Weights of a small transformer language model.
Size: 9 layers, width 192, 3 heads of 64 (1 for keys and values), vocabulary 512.
Architecture: LayerNorm before each block, rotary positions, no biases in attention or MLP, tied embeddings.
Training: a variant of Adam for these matrices, 138M tokens, 8448 steps.
MLP neurons of a small language model. Each row is named by its layer, matrix (gate and up: input weights) and neuron, and shows model dimensions 0-191. Each number is 128 + 32 x the weight over its row's rms, rounded and kept within 0 to 255. Numbers have three digits each. A neuron's up and down rows have the sign that makes its largest values positive.
A block is one neuron, or neurons of one layer that tend to fire together. Before each block is what it responds to, as a language model described it from the Wikipedia text at the highest values.

Description: Fires on the second piece of a word split into tokens, strongest on -ld in could, also cricket, Total, titled, reaching.
L2.gate4:105100104118060161124090171080104105105061169134089130123153143176125122165043129136140100106145101130109137124084126124076126062144170133147102172140137108104133200166164140142122192144139078112072134127163086135110145128149116103134114078169102170182133149128142095167151136106106117106168104186101183125137143108157141178172100133202129128139155199125145130131141142159110123144164115131128100142110135099154171126156082098210107145150102093083072122088197154125074080101134154113127138146042146105148132109107104128196158136144105122133074091140158128058099156193177124152
L2.up4:124129227163141133088049123146143156085104083185072064141109097116145137144118154115153102166106157133120154163148165152135112125136156174203140092133141159154114118159101121129048191144170163179136116129128074140093118064119090145105161141158072127179155093087133118157118122119126148096143120176112113143065121087112088133109150081097153120112168116129111182124066151123085115163131117106125115179112140167083078142094180164087110134083173159124115104084175145133148136093123134111060149166090175160170169159152135159147106179105147173124121120066120116127100116070134066145
L2.gate110:134111096118118120182117191113141125118120101108061141079138111142093112128118141162174089152149102171118175154175177128118150050137160171126151166109158121109164131125126151185141159080091090083122145100128101099120092102129142136087151107153112170192092167095154121171119144099123106126142147135075073121164113169163114116185133095188154136144176092077122120175127078140122145120114118098092063102120086072117143163190045147184073183093137109134161076122126189117063137123141169143090116096055142118145116135131141108170193161124096120132152105098193072109137119085152116138
L2.up110:200075095062099144155154185125131128098071143079099162062104162160099110106110126153143161140139098193058093136123132148050116145120104099116126097113120082131112156147111123181117149158154088147137152129124092052121120155134193103056125093095162135090111113124154113137121167108119143146124166141123105077126106074154115130161178165152168170118170150129130158177148116219164152141132085097153116159158143132105131159165056175138076113113121065178102098194125160132126053064174150082089169139116155115129139100131128143140142135117154082097114099138150136155122121136167139175
L2.gate136:128127134064126105097102158144136093040098081124066124154154135127132182203139103130157106097166077107112116125069085130141141078117133137141204183161119143093099167117135162149137068138139114091128118123113088067141138082092128172055084090141113140131156132124123063168167126096114147114075095137103150118099087173112182165118085082151116144139107152185105137140197120109070174169189143180112108150118102135134203098133115173132106127160152173092147161129148152129111097126163128115150161106108169154195150118124154154152127075109159169129164108167146132138086153152106081071
L2.up136:142142165149143110089107117111105111128163117109109172084153159115081137170102117098119139149112123156143097142211142221082147156113130142086172132122122090136168143111099105139046136109123111161147202085096103120104151093106159132088123174129077109071176143124178179133102117112135144113161088139153151135107144137156135200189182097103086080200098132119167130087092132080143138112147106077081066152118107119099176131083122137053143151069126132149186101142148128080152229144129131117136139123145148139149081156111141207134153113112107174136153121118128115150106102091063152149
L2.gate483:170159099150116145159102114131104083096140065092098123201194102088048184119094143112161173142162090135140158134216099164096105118110098089130138122114161130085075144125122132100156147080193087130111160138127131132164152124128112156117151095175121119108108111175077146155135160123180140103115135176100127135160164158101108181158118115128128065162164169067132068121171174152143163101151138118115107166166122128122129148146149111090130133110162091147098153095108150125126102086158109124083086177121117024140108144167087126090133082084092160125121132152150063059121103185158189120
L2.up483:132122114114122145177148097103183101127094103131116115067181145105108154120177102128148115125112101204100133150086139130110093131154129075163146093161167141126092140213155094141087171136188082178158111157104142158104121138087165155129145078091073134154085142083090108142147145094139166148170128106080117067143200202147182114067130097168124119122125145046150124123152120092085148112163091128129110147098148125172116103165084075171106152201127119093126172122057123138152106123146074125150150157115135156055113140052126164157154116122126096165136100148165136164099090077122128109

Description: Fires on the first cell of a table row (rank digits such as 9, years such as 1890), and on word-ending fragments such as -ing, -ia, -ow (maturing, California, however).
L3.gate14:119146091153141103213038090159108138133123129243168129133087145134116185123155138138082111141114117149150129126145195152109149123154143060126122156192117167200193117161150142094121128102126091119172153094096118152136135161112099147166125080135051122148159145178080126099166144163120109129131132085105130165154106141100136080123072131121080141135178088163143138118137120137115156122124139107142116136081100106138101136135137177161097147120084171098130108087149170111079154079139146126138028134063135074110127119098169123117203109125089116125122122197134064129141172122097086145
L3.up14:148114130102125060159184139129143079168162109189153102181124136138051101168158128060083116146157122187117114100131167159231127213200118095194056136159123140151096076145126139097091160151137127103120104111109143137193120121114134099140112125093146105136161123136117077134116082112109147094102128155095125118125150169157140182076071116108042107118096116096175114103177083109132109128089129083201129163166122186108190094129142126137161132154111096150130102131121098113103119105142137134139123112097132080119049092110097119125167154136161154140123134179144162179126142136162106137
L3.gate247:144128128107069095114108117064152151133119107146070145142113122188069126101108148163125075111095057113088120137202110146115145135152160106134149162176128080205160073142214156143090135046191095171132155140193099177131117165105103137173136109109147117165093143106175142094141079149105106125085131134104148156077155167146114138116177163055134153146143129081087099144162141059114130154190155100162083131103124092147076110101139078151143163080120137115117133174134160143134160105122113133116142136111123085132132136139117115118149116114202172081101129094120211149140156111133083151
L3.up247:145134122135149121148089099113162117146184102145115105110120111137135166145168133121135100067109137142146107055126097113153127112153092126156093114171142182106119145144019085117123099095116097135210091171146151132122103117101071063143138174117127117079188206093156109076125127098134135097160154118145117085091166144149067140151143076125036129126095102085115091128121194142102162157099100084171102171111143147131117110090174148133126132135156099092137113169162112167179126154159148148114116187110096140147137186164082158137103181125116135144131125229121170100137181172098087105

Description: Final word-piece completing a noun, mostly plural -s and also -ation, -y, -e, as in text-s, result-s, popul-ation, comed-y.
L6.gate140:107125157098139221120160142159142145127081075124074127214125058131156142116163125097118129132126103163150120124124128124195113147178159108154098090217113122065145166121147130146135110028152127084046175144102135149114113115115162136066125105125093181123159119070113162148119126156104155148071156158130155121100112079102193160129104120096123091128159101106168132068128121187132060115144140159132140092082081155128167140138140122113094097120187117162130147111148172117157146067113122102097150119148194162099105123173154105128121115133118121094064116070147118139149159115140155189
L6.up140:093152140188127139160120165109120140150115164173092144117117181158123100098196101094159085177138145061124155119108130106172106146116159125140127138103156124167152147120140110120089140094170144132154132116143126137054131128132138169130163110098154132093147161076172107173078147149066106121138101090140156148094105109070108204073121104060082084137126125174135215148172067088155127166142068093083116170129109146105129083146071110137130157093129120209169100092198113133162048096138142124145148135143160068124139134150110106131115138123115071088140111188128101116127108079203153140
L6.gate259:129137169185181112138132143104097142138043118130114039152181070162099112076120135121124072114159116080111140157140105139182152123118151074128120137114188098101131152127171115115132099075145178120083181180136163156137128205111169154097131154135110179149101159147114108190152122153174103155138149128098131122143082180133141137107154160115115141111182153091103091164135130183121105090183093135116147110121105183123147085136170117147063099126185126147085076066131170082119111091121111163130083104103175118119077172078127065165109170101087171145075096154110095112103126142150151143
L6.up259:122125118172104165127150180118130088131095148080075076107144094141131094080135134125173114131077135127117137147080110083148094133161179057111114104130159119128129150087140118193125165157141151206069145135118117162122122148136132100056121132194155136125094135141126063151175131119134161106101161109100194064124087120143091146164128164098090093126123073107120091136077095171098092114128127139126159126173130152218158188065094091137168071177107128146157101176172139171155037086149122140134096185142170160126131164118152092125157199153116131081153113149145144131123146122165117124
L6.gate313:099135187142158138134064091149154142129138106140095133031153128119086090074141203137144103156135169133062143153122109177130142128124105098110114083078140055192085203110193131184100132103162174138169117126143166070151175122090124133093149112209069166103127120121110103193112145135168145086123157069059111165113085149137107190114138169084117088158155154122118154134099116124144148159129130136096091147166051153105102088109099117166125138138113151121102135127136128091119101118148162154156118158141127091142139117108164169135054192155146165093104103117102129086114150096132140121
L6.up313:200184184021148167113113081120143155153106083059115078081092126097213149113132168125107110090135075114099146154065156118116127095186196145181125136165147143116115134117121133189163109128121119122061150168122102078148143142140129109052097184151157161105108145122098142090114092114178152086180147103057112108103113159111159131111135138122101109104114147137137130130154142143170153126123108100106115139101124090120095199072137155085081168106084129127084093162079122116114155181137100109181094150173092144133105150151141097135103146105124156138087158130145162122129166097163169170
L6.gate343:103123158099115144153144142099157191157114086083075185088120167084176131113143118052097119072136101178107175113158095107110103135187120106128129095181058160123130126167129092150145181111179084116144133108160115086133145132141137109082056158103108176103116124129142155143140156151099172188129108116093162153144128167113115199139133137132105139192155126149129179107154157115134097086180115138081116153065081131146092169172097118164127129129071116103119083125175119188166095108107108137158109079116127118165141136048076135144158148176097178080115134071133177136084101070148102146
L6.up343:131141143157075133129110080125135131139143090117141093129144162121143089099115166075133110110131089087096116114139148123117166150177107097170136082186095115109141155133147141043141109138082177125146164103210118126173210136195189141125082206163166132091139125095128137132106106094112112157122111137137120165111103158110135203172123162115134132129134142128067119168130154112175078110122121150165148147118092183045095105168190155103103084130119195103085145075087154118136151130112098139081147055143096077134080158134166139120172141171146134076142067122113130181101108125160072134
L6.gate368:157142192127170116123078166109180148080093098130138099137118159166122118119123130115144137130131086170091127113151140130133153079120143097139116124059108147124133133124131142122169170059121169164136143163177133104126153132161128121106111087209125110093136138126201113184129120090076068203132103099070080135027156142110094111185166129122143132122153120129165124080181083123192152160114158095118102184127115105117072152161130124090141134090148098167165174114112139170161095157131093137127132090116156085100075160155063095159167114174132135107105126178136133100071158053198130145
L6.up368:099109114155101151129194094119136129181139122086150089150135156124087134056066144118146112124139112176116149152081197183148123159108136188093133176141124073099154145090158110193081151119135132112121113114066128129125159093190142189127118148151063151154076105126159185121159071147064169116072120140135130153134085096090149130153160195083069072142180126138162160098116186084117155156154088171109142110113108116120101150139077116129192100140113128099138145133107104128173122108127151161097122165142204174113117093073124078103121090121117159099111160134152102089083084103138176108
L6.gate422:099145138123196147139079165107107144190077061082113119082151105140121098133106165141116111125153066171081123142140079089096114122174157149093094093173096139112119168154069145158145119089178125127065143114149197102130100142117095088096148139163144123105170079119152151157156119172118128116113141137073179156114091151166108186129186141137047110178181138112133137110130188116155104100167138185028130121160129177122137142179114145140060128140146078122140107133150160106163081083128082156149103127106194130149123174119141149072160090106146115077106128091101155140123115087111132170
L6.up422:166119124109131127147143187136141127103135032135118102106113089132155142111119115171073155115113143142155139087114068095138109109122142048029152136129116113101135139135125157155151183045197163065212137110184120134086128142163182162149123139173086151115133152103129118146083185133052150172123133145104140167074070139097131150086068115081129142164148076111147144111122106115189142154143157154140121107111122064077097128125157130186082172097081110170124113092169111149150140131129145105126094166130135126133140126126141091155163108151155100040135153154169147141137115162176122110
L6.gate432:134184123111120170155145090127231122097073137115116123054153105127114110145088166122183139167157117113082115127107125126144070055154143079156099096153131133106111146116130167133168074134144104121138162108126165165143161186116152133072140131185120177103148134185115124134123161088045070156116142105108117146114103215143182144154162126072076080146123187072154079110180096095155169169103151088086113183178110122076101130146108090130094134124148109125162086079095131155141148079143095140180156145132154098113128064116097109133138139131121125100122169162141177146109138180150121142
L6.up432:109117188089170171119134105072086165158173100138131090126132144117145093104154155130113177144120111120150128042101168180164077097144107097133163146102129101073138136109147102198111130148059181177152099136141139086117135077151069132145121123123099126125143131113125107097143169158139157102125115047141226090125154189136169159138168164130094066102132108129173128126130096083107127149111124152080087158140136164158084087193062129132117107128113104093164111151194126173151097119135078181160129202177152132144114131174127058099148108131096147104133167134119138166156143132070132097
L6.gate485:125093161194104130140220119108112165142104098099106139138154157087121194055105121128101142128159123117139139117065117166137198078122129071130154161115085153128067120138167115126168113070129160135133153106127093109116100196184067116144097113093147136090129112149164148127137106150074173116155142126022161139123178146137111127120113151096179119104143143166063164108102178127184133135193136211108120127121152108110129068144176142105136120121170156113113161049129141090129066171119120155158094093115142142081086116109157140130112129071109084116123132095075162149104103137141162158
L6.up485:159173113167093095078154085060098132154143126159130123128121160160157154071186162151156064161147160179111129166139162151079126066121100113187111184116082088102146173097092101124139120060095132145117135116090111153078133133114109150100161154071138162123147103111159143113158076112140135112140131088127128145122126127119138139155113101165157110125070130174149119188071209088050091135113097140149135129092166169126110109124120149123197151172132179108099175130128119097146122063128125132127119077095132132031122160135174177086123124140062153170201126105154092164121121149166139103

Description: Word-final "s" or "es" split off as a separate token after a noun stem, mostly plural nouns such as ground-s, bird-s and donor-s, plus some verb -s forms like play-s.
L3.gate217:113088151074148141113150159088120103085119084148171043151150087164122129068137109073092120186102153174143100145113174082088162117165143156082168155143139091087137125127146147122132159132168168090145120113150135187119111064158154134122130148162045174111160127092076122171144117140112140118111139070109137130104050080137203159155103121154138113105103126112154058136108112120080107115165150112154154124161115098149112176164151092147161122150109129121143163098164144175114125140196115146171161120081086207104159108063127060181168148098127123091131138122145107110097148170143057132
L3.up217:146163128125114126124067157140147150163130119121073114047165158136134093109067157139154141079110083158116165139160102095148158080123131100123117100110112103119090133103208199132134106134158125226104108128096180146116198132101096117097080186146106151116087117150101143162119156107129133087132101161129037116125108124139159182134120111186166130153142167080188093163135114108076138096099114111128149110106101181111164158132129112101162137109133074100200153153118118123118139090149134138149094063130096056096184138166095150140148185118145142095178066099170125107123148176141177086
L3.gate255:080151176111146158157181146134046135055104062131108112100187124105132192108187124145172161056118144114178077127152104071189149149118161167127118122188141139100139137105203097114169121103119217102071173118176128108119140186155111096145161069070150131145082136113089143101127134147108109105128167128116177177151103132175160153079098145142107123146160139093133110129102082162140124152139091153105143118159145097132110153112106100163113163133131109108115126152157163124156165117163066095111154107073146163137125151103167080158154094126154063116133065116144080140095180155144107117
L3.up255:119136155088182130135125204055088104093093118147114154076176128196119161110145107119133094152098128142141110139052084159085185121147117188113140123095133114136123142168109161110174112103150154140086150123115166088171071103124087167116111113178128121151116156169143130125176084129121174083139147158130132145154143117087079167063022130172172115110126151110081108130130155140105137153138180130155115169190127135124095111103098142149116059136144135118172107151120123113149141171152098132115134133133110107088137171122147045192123117151063101141146045161162070118156149188085104150

Description: Short final pieces completing a longer word split into tokens, mostly plural -s after noun stems like location, certification, relation(ship), plus rele-as-e.
L2.gate9:110074105100120185183134141148151173118188100122094139133109128158081128097115164147230118129146125123115119084089093098098103080111102159176152108139150144072168176103116105182100138114100108145090145040175149075143124148124151134151127096118084104153141137139156173131097150119085128133090093118109149137167127202100174094132106081185137129119098159120152109131130112116140148164147117188084096162120162128131132163102109182099050139223180154142067130165118149047118079078135109147117177156095157174145125125137123157100138115107147097171129137093163136068074151160123134107
L2.up9:085125117111165120150079153189042154178166141122159127126141109178118086131098101149130147119137106208138126098162117121105161128081114132107103114180133095144097172153147116095110230107145070150151111048135149117115069099196122099151090123102129116084157127097137115135125138150139151068134162157137179127147111159164141136112127102136135065112144082114187144087120175130148154116148116208146190098153135141147108081154102086164133103150137113177125097092086127116142138166150099118160151100150124094067135124097188089130120084091051141055133125198093152092125139179101110130
L2.gate119:087152131107157137125154115106126159147177107145155138099148124172149109109087186157135146149071189105137106083179147126139118086121157174147105070127122113110175110121127074134134092162139164152097181088086147152135075205121085116123139112138101136099210162108097156155124131118122161132129136087129105160066154130116181118181137093137143158136093103148173141146127109131106111141155072174048118123089114088085154104107113126189088092184157139120139089110138200111106142094128196157091172070061175098168092107124161110163096108121116194099110139157145119116107205091114057125
L2.up119:128174078144135164129136102079113175141049083101045137137151155152122130100143171117089087111132093083175142115105066111140101128135153107151154079079127207119126081099134145153099168143113160171102077095117172185090162214113116097168177158189099106154142183124129124175120169138130105128119153096129101082097118116112151150092110083101098105150158133121113102179175076125118146156099151147130118143079104167202079102172133123146127070198085154106115146130116086134105128135151076140113197142112132087109119172108107167161106150149152123099130104175090129147153141138176187131
L2.gate137:084189122104197108129070079137186151069120121068097114128143160108148149128127131110128187096129092158142124105130060119141161130125105059125126055158101136107125158100162153135151148090134172175143178147152181070071152157108171127158094104089125127150141159117150142092127152133149118159091120115125103111125110180173117201129111076154100128110144130151135114142142148112130149117147046167138128144092112133122140160102083064154085113135144123106127204094108151082124130112151165126183107161081118136097136104192162085102100115125142097048166184165150167135091184071184173157
L2.up137:112120096078172110080126120088118201141125132173124116089222143072124162078086141153110140107158154158190138152149144156131124123159123159154159130081143084082120147163096099138147147119104148129132127031055147137112117113148143178103126178180117138129133142161152145182157124152098172134211118117121078176126138088089123139143156121138189134148132144066121065117144118147138159165124177163103150120155130136120049137155124103148057070149135144152082092205111130101100087089135214114112133133108117077130112129088104098103098106146094188106120073115126096150115123144087124095
L2.gate392:119129149115165071135088128157139158117108151131131088159157176161166120141125146161150136152127135128110148122060050141122158107174146135141064109046157140110112179119123163083120112135195104164141131063085152099147130163136103132114129151123110179137092135096129144161166091129142122098173188076115123061182151154123152130046095148166096086106144143116144093139083178102126131052171119161152098186138135182112115173120138098174079065160198147084098149132110173106092090163200084103104096142121141121136155112081113118129098160063163107148124083144176090113122132124120109090
L2.up392:129138133128205139148152127164077088130132127176171122101172152138135120081140108138122128093088146148142093128093066152122123076087146128076120129106164072128091126138139134100149122123132223118132090043154147111061091167138122142187171098171155133072111117104114178129106181157065142106132162149103102137067120083095087160120134083094174092157126136146107124095132124145157112191151168121133131130162157165093110161089138137107138089140174106117188085161092144145168134112152099196114117151098098076164114148138138107130081156100094129128057136204182145092179134142078153186

Description: Final pieces of words the tokenizer splits, mostly verb suffixes after a stem (serv-ed, oper-ated, sell-ing), also Sup-er, again-st.
L6.gate151:095135124157120085145151151105096142192079061072112053156158177143183098124129143147165126172123102150115101072118129118168155121094137220134138140068107076117160091129118132139166093088151086154106158093134153085180159108105098129112138150150082158156136137146124161141107102128111116151129122150037194139170128121131163141184141137142115208107102154152153110119121096082120137100120089051089093157066120146107095134128165181147114124111164113140126076101178156113110149129138073142192088129099138128170206143167105182143106106141119143126130146095126086110108166178121056151
L6.up151:107101199087104133115070152066122140092083145118165159090099152099140163120127093202130181110135116158111096172127103124078161144079120188128120132140176187101109151161103132095161121142121103179176165135104144124113120167127141107095095102156148124150156106091143131132127136117149189115173132077142134123137133137146076099140095132127165133165142091089131156123146172123111116109171112169084112108097181108192083103111129171170108106092116084196085139216153152165203118144152120036096186155151115131128105152116163143058096102129063121157162088108082160130082176141111109091
L6.gate199:139132112130162171161093101124152112139114117114154138075152150150185116121153157100125104128105138142119084113171116152124135080186148174093123155151167138149135133116140063154205106131194117146144091150092196108149139118100100112120106172151134131174134110160112091118147171112100175146087133078122084066175170146125099133133122143102076102182115156128181154172094144063132183168117036107071072158156127066150094103068125132108073181083107120074089075173107153147140139109107138144062164090145085087161102145169123107137110111107101144084135122140160152119127126108174113212
L6.up199:091107115098160120135091112159104074169109114082077097085219147201173167140136107115168183109144160109104151163143154076125114132146116100167073110096108147137067115136108216160181120160088058161121137165131119132113104088163171060099129189107132095101183083102122128126130134104133136150166146100112131116114115161053158173119154114181168181127146087090086142127105186127114125132132102154078134114111150123089142139150132192165131131123101133110134106136115128135177075104145166071121167179124160119102162127126144156196155096128121159093121093163136079129110114188156085076
L6.gate245:052114188107148135134137089114170154094103136154176066097077088165161122111106179109111078162100149108160098144146140120109139094187165157183053144139158128084115149085171115130102120117143126179140117168098184143122165145143122086129133168168157146104159116130081134078144118135105113152134131081142125071157079180137111169128125153111103138130159074162113151160126116121144179124080068105098107103081110149089157136099160105183174084137103091115125125139186129187154142144138118221107123149133188119136117088077186068166113095065180123077111116142164162073153138131105109148
L6.up245:070144150187116172144147081107123072139134136181119142148144135114091085136186114103102154119098136086103126156155095141111166140173134148214145114059123117118127087157131145114177153123169123179137164142123122140093062164127077110174120162175150107077112113096121103106158093097069116128144149132095106100087125063107178141158105127147134132127143163107052105094216146189170170145122105126183123120087123139124196095137200141127154125091130128178128102120171120080148044083086143115138123164133082152124188137113192107160117133122082100113125122105110178093159111085123175125
L6.gate324:127144135088126108154126160119179152084123166152092119105115133136099106137138127130180087139145149114153125118091058067190166155147149128120098135150101125154144145163139129170090132106141080125120125087140051095108128116197157090111159123179199101134080065160078101111156190122170141144145173086130139068133146130135099163136174153100143107120173193101137121169156198102161114124106119095096084158107098185143131067101127156089072162121151137125079137171098185118108091189103105144126135097154175076142090137057148137124175128152116132122168119083107165062090113118204090123
L6.up324:132157086107126169104125085141140137092175124131095193141178131172163134166145096089166067133143171068133133131191154116146133071160126141142138165133185054127173115110130146119108145121121026153109159153118031120136113103094141109139147149094167110165128108142115150134101121155111150137084117127122120103155157116143126140123128088070171098178052077144127118083116192168167080144124120111169130123152097071202112178061111108212145169124170111135075123131179127118136192145103176122124116117073141113095180115091120098100101111109174144105094122128134128144122125173154171108
L6.gate373:123153140189148126172123108090177130197046116137109116152218134150100159118102141145207116077147146154122131082115132119145144148125153110102146138122103118160185095189150124058154090146125139147120127121213128102089144160056090106124088177149118121155147122079167086103180156109124162106122165093100170150144154166095107130127137119091159152154077141133067080104135087065112114171091102111141088181144105165107099114130144163170137131135127136098138084116151158108100119078130067188125136091097135112105101127117147162180163145185145111102040159094130131083110163153145078139
L6.up373:084122161117115131180112098119171212126122103084178114097112151181206057120082137128181171115104100161088169157112091062138125208110124065179094117127120197135074171160113189129159127112121098105124179141158137133149096082072133099134107156138075157168100124117152122122136148146124140130142110148125128132101084169097139162078125143154101116121127121100093169152128090107148106115147091122130105159083159123204078157094134130135126167145173076113084162132182086205069137110143115116146163158115111157177098082111090093083129116113152160098099151086136106094140169083128156146
L6.gate428:179142111166100097166073158111131149130101072136126154117112164130142152092087155092155053156186116091088121132181121077146130115116145055107152163170119147144139157095163098169167138141138089156114098110165116102105150162208141141110098149162158144108157112108125150112168109096047135170145142101151122071135145142156109107173138121127136074227109168097123123150123173099156123122149131137078132213094086087154103125121081116123084147133142162174133175115119166159125135110103110193125126135112139068187094133100127066125160148158146113077118068071119126117083097080201146143
L6.up428:188117115150027125114128105092134118145133104089172229127141144111125152099141110063132130108116119098136163153095117105123146167084154125075083116167127117142089122164120118149107149126116087118180088188093132160095144143191159191121107115141225122109104142147147126086127110111087161135196145160168132122108117089187076087170162135124161084128089133115091113175146096083125094147071133073148133127100127066134143126115142146105150229114104174113144162153106075151167155105088125136091171153083147079157123152130137119093110076189085126110156130088148160130108093140120151147
L6.gate441:063145174164122168124147119096106121127119120093078172117178124121074103076166154134164163110120082112128106167129111114123119096160123147133090108091126143128112131167130104136187152121224108213078174094175129064114132104080063149107116133155135114093131106170116101160117086127008109148172126104147105110138122125157176100125150208102139083154127149096113151091127178119114081124164069181128104171162086076190095052106082109183175111104165164117173185129124129105125123154143165138122156106157096153161121102097112128126175165116117099142155113111150108145132127124123125133
L6.up441:127085081157097115092127161099111158190113095096116122129103104161128191105179106108085153166084127179164128137139101112141132122141146176243150131116161100122076081121106170120112112144206101089111185112136177085179108061102136142143135204193107143103119091176091096127077128130179153124113145171155125135172158058137134054071178174099143149146140127126118149173153106087125122115155109133158150160119113114156118171141108117163158179106106077123085121099129106139146147125111153151139131137173146162098145114068153102135081100108081093082094148090076156149071139133143108116
L6.gate476:105079154138101129097091125121073133072115175077072089111140090106115084160134135146075074146139102162131165124192153129100069057186132153171114119094084157132091167147098192074154140126156137124095089127114143109184123111145139107171092079196145170121141085179105140160111182102104119163104162133062114087129117122199050116128141150135094143150169130163130141122133126183156169151089112133096145155143094100162171142104167141172124119151149132139134139174197162085153134209137113115099127176106152118112144078072156137071128130098099159153074097130140119112106164089125134153
L6.up476:143061164165114000078080141073119109090143104118152104069107124155171160124144160138147103155149134154147141151199152118093140186121161126075109088111133089133158144141105171114080153132119159070142150126126094177131144116123179069130196136151124102122114068133176127169097119097178076119125109121106110132147110173178111136137132144147058150152169159165128093157092122129123037172104107128109111138166127157113073145184113135141163159139130181097118160186142104165169119117126102070161159100085148130134174135115135136137147090156131144128100127143115071141154138072152083134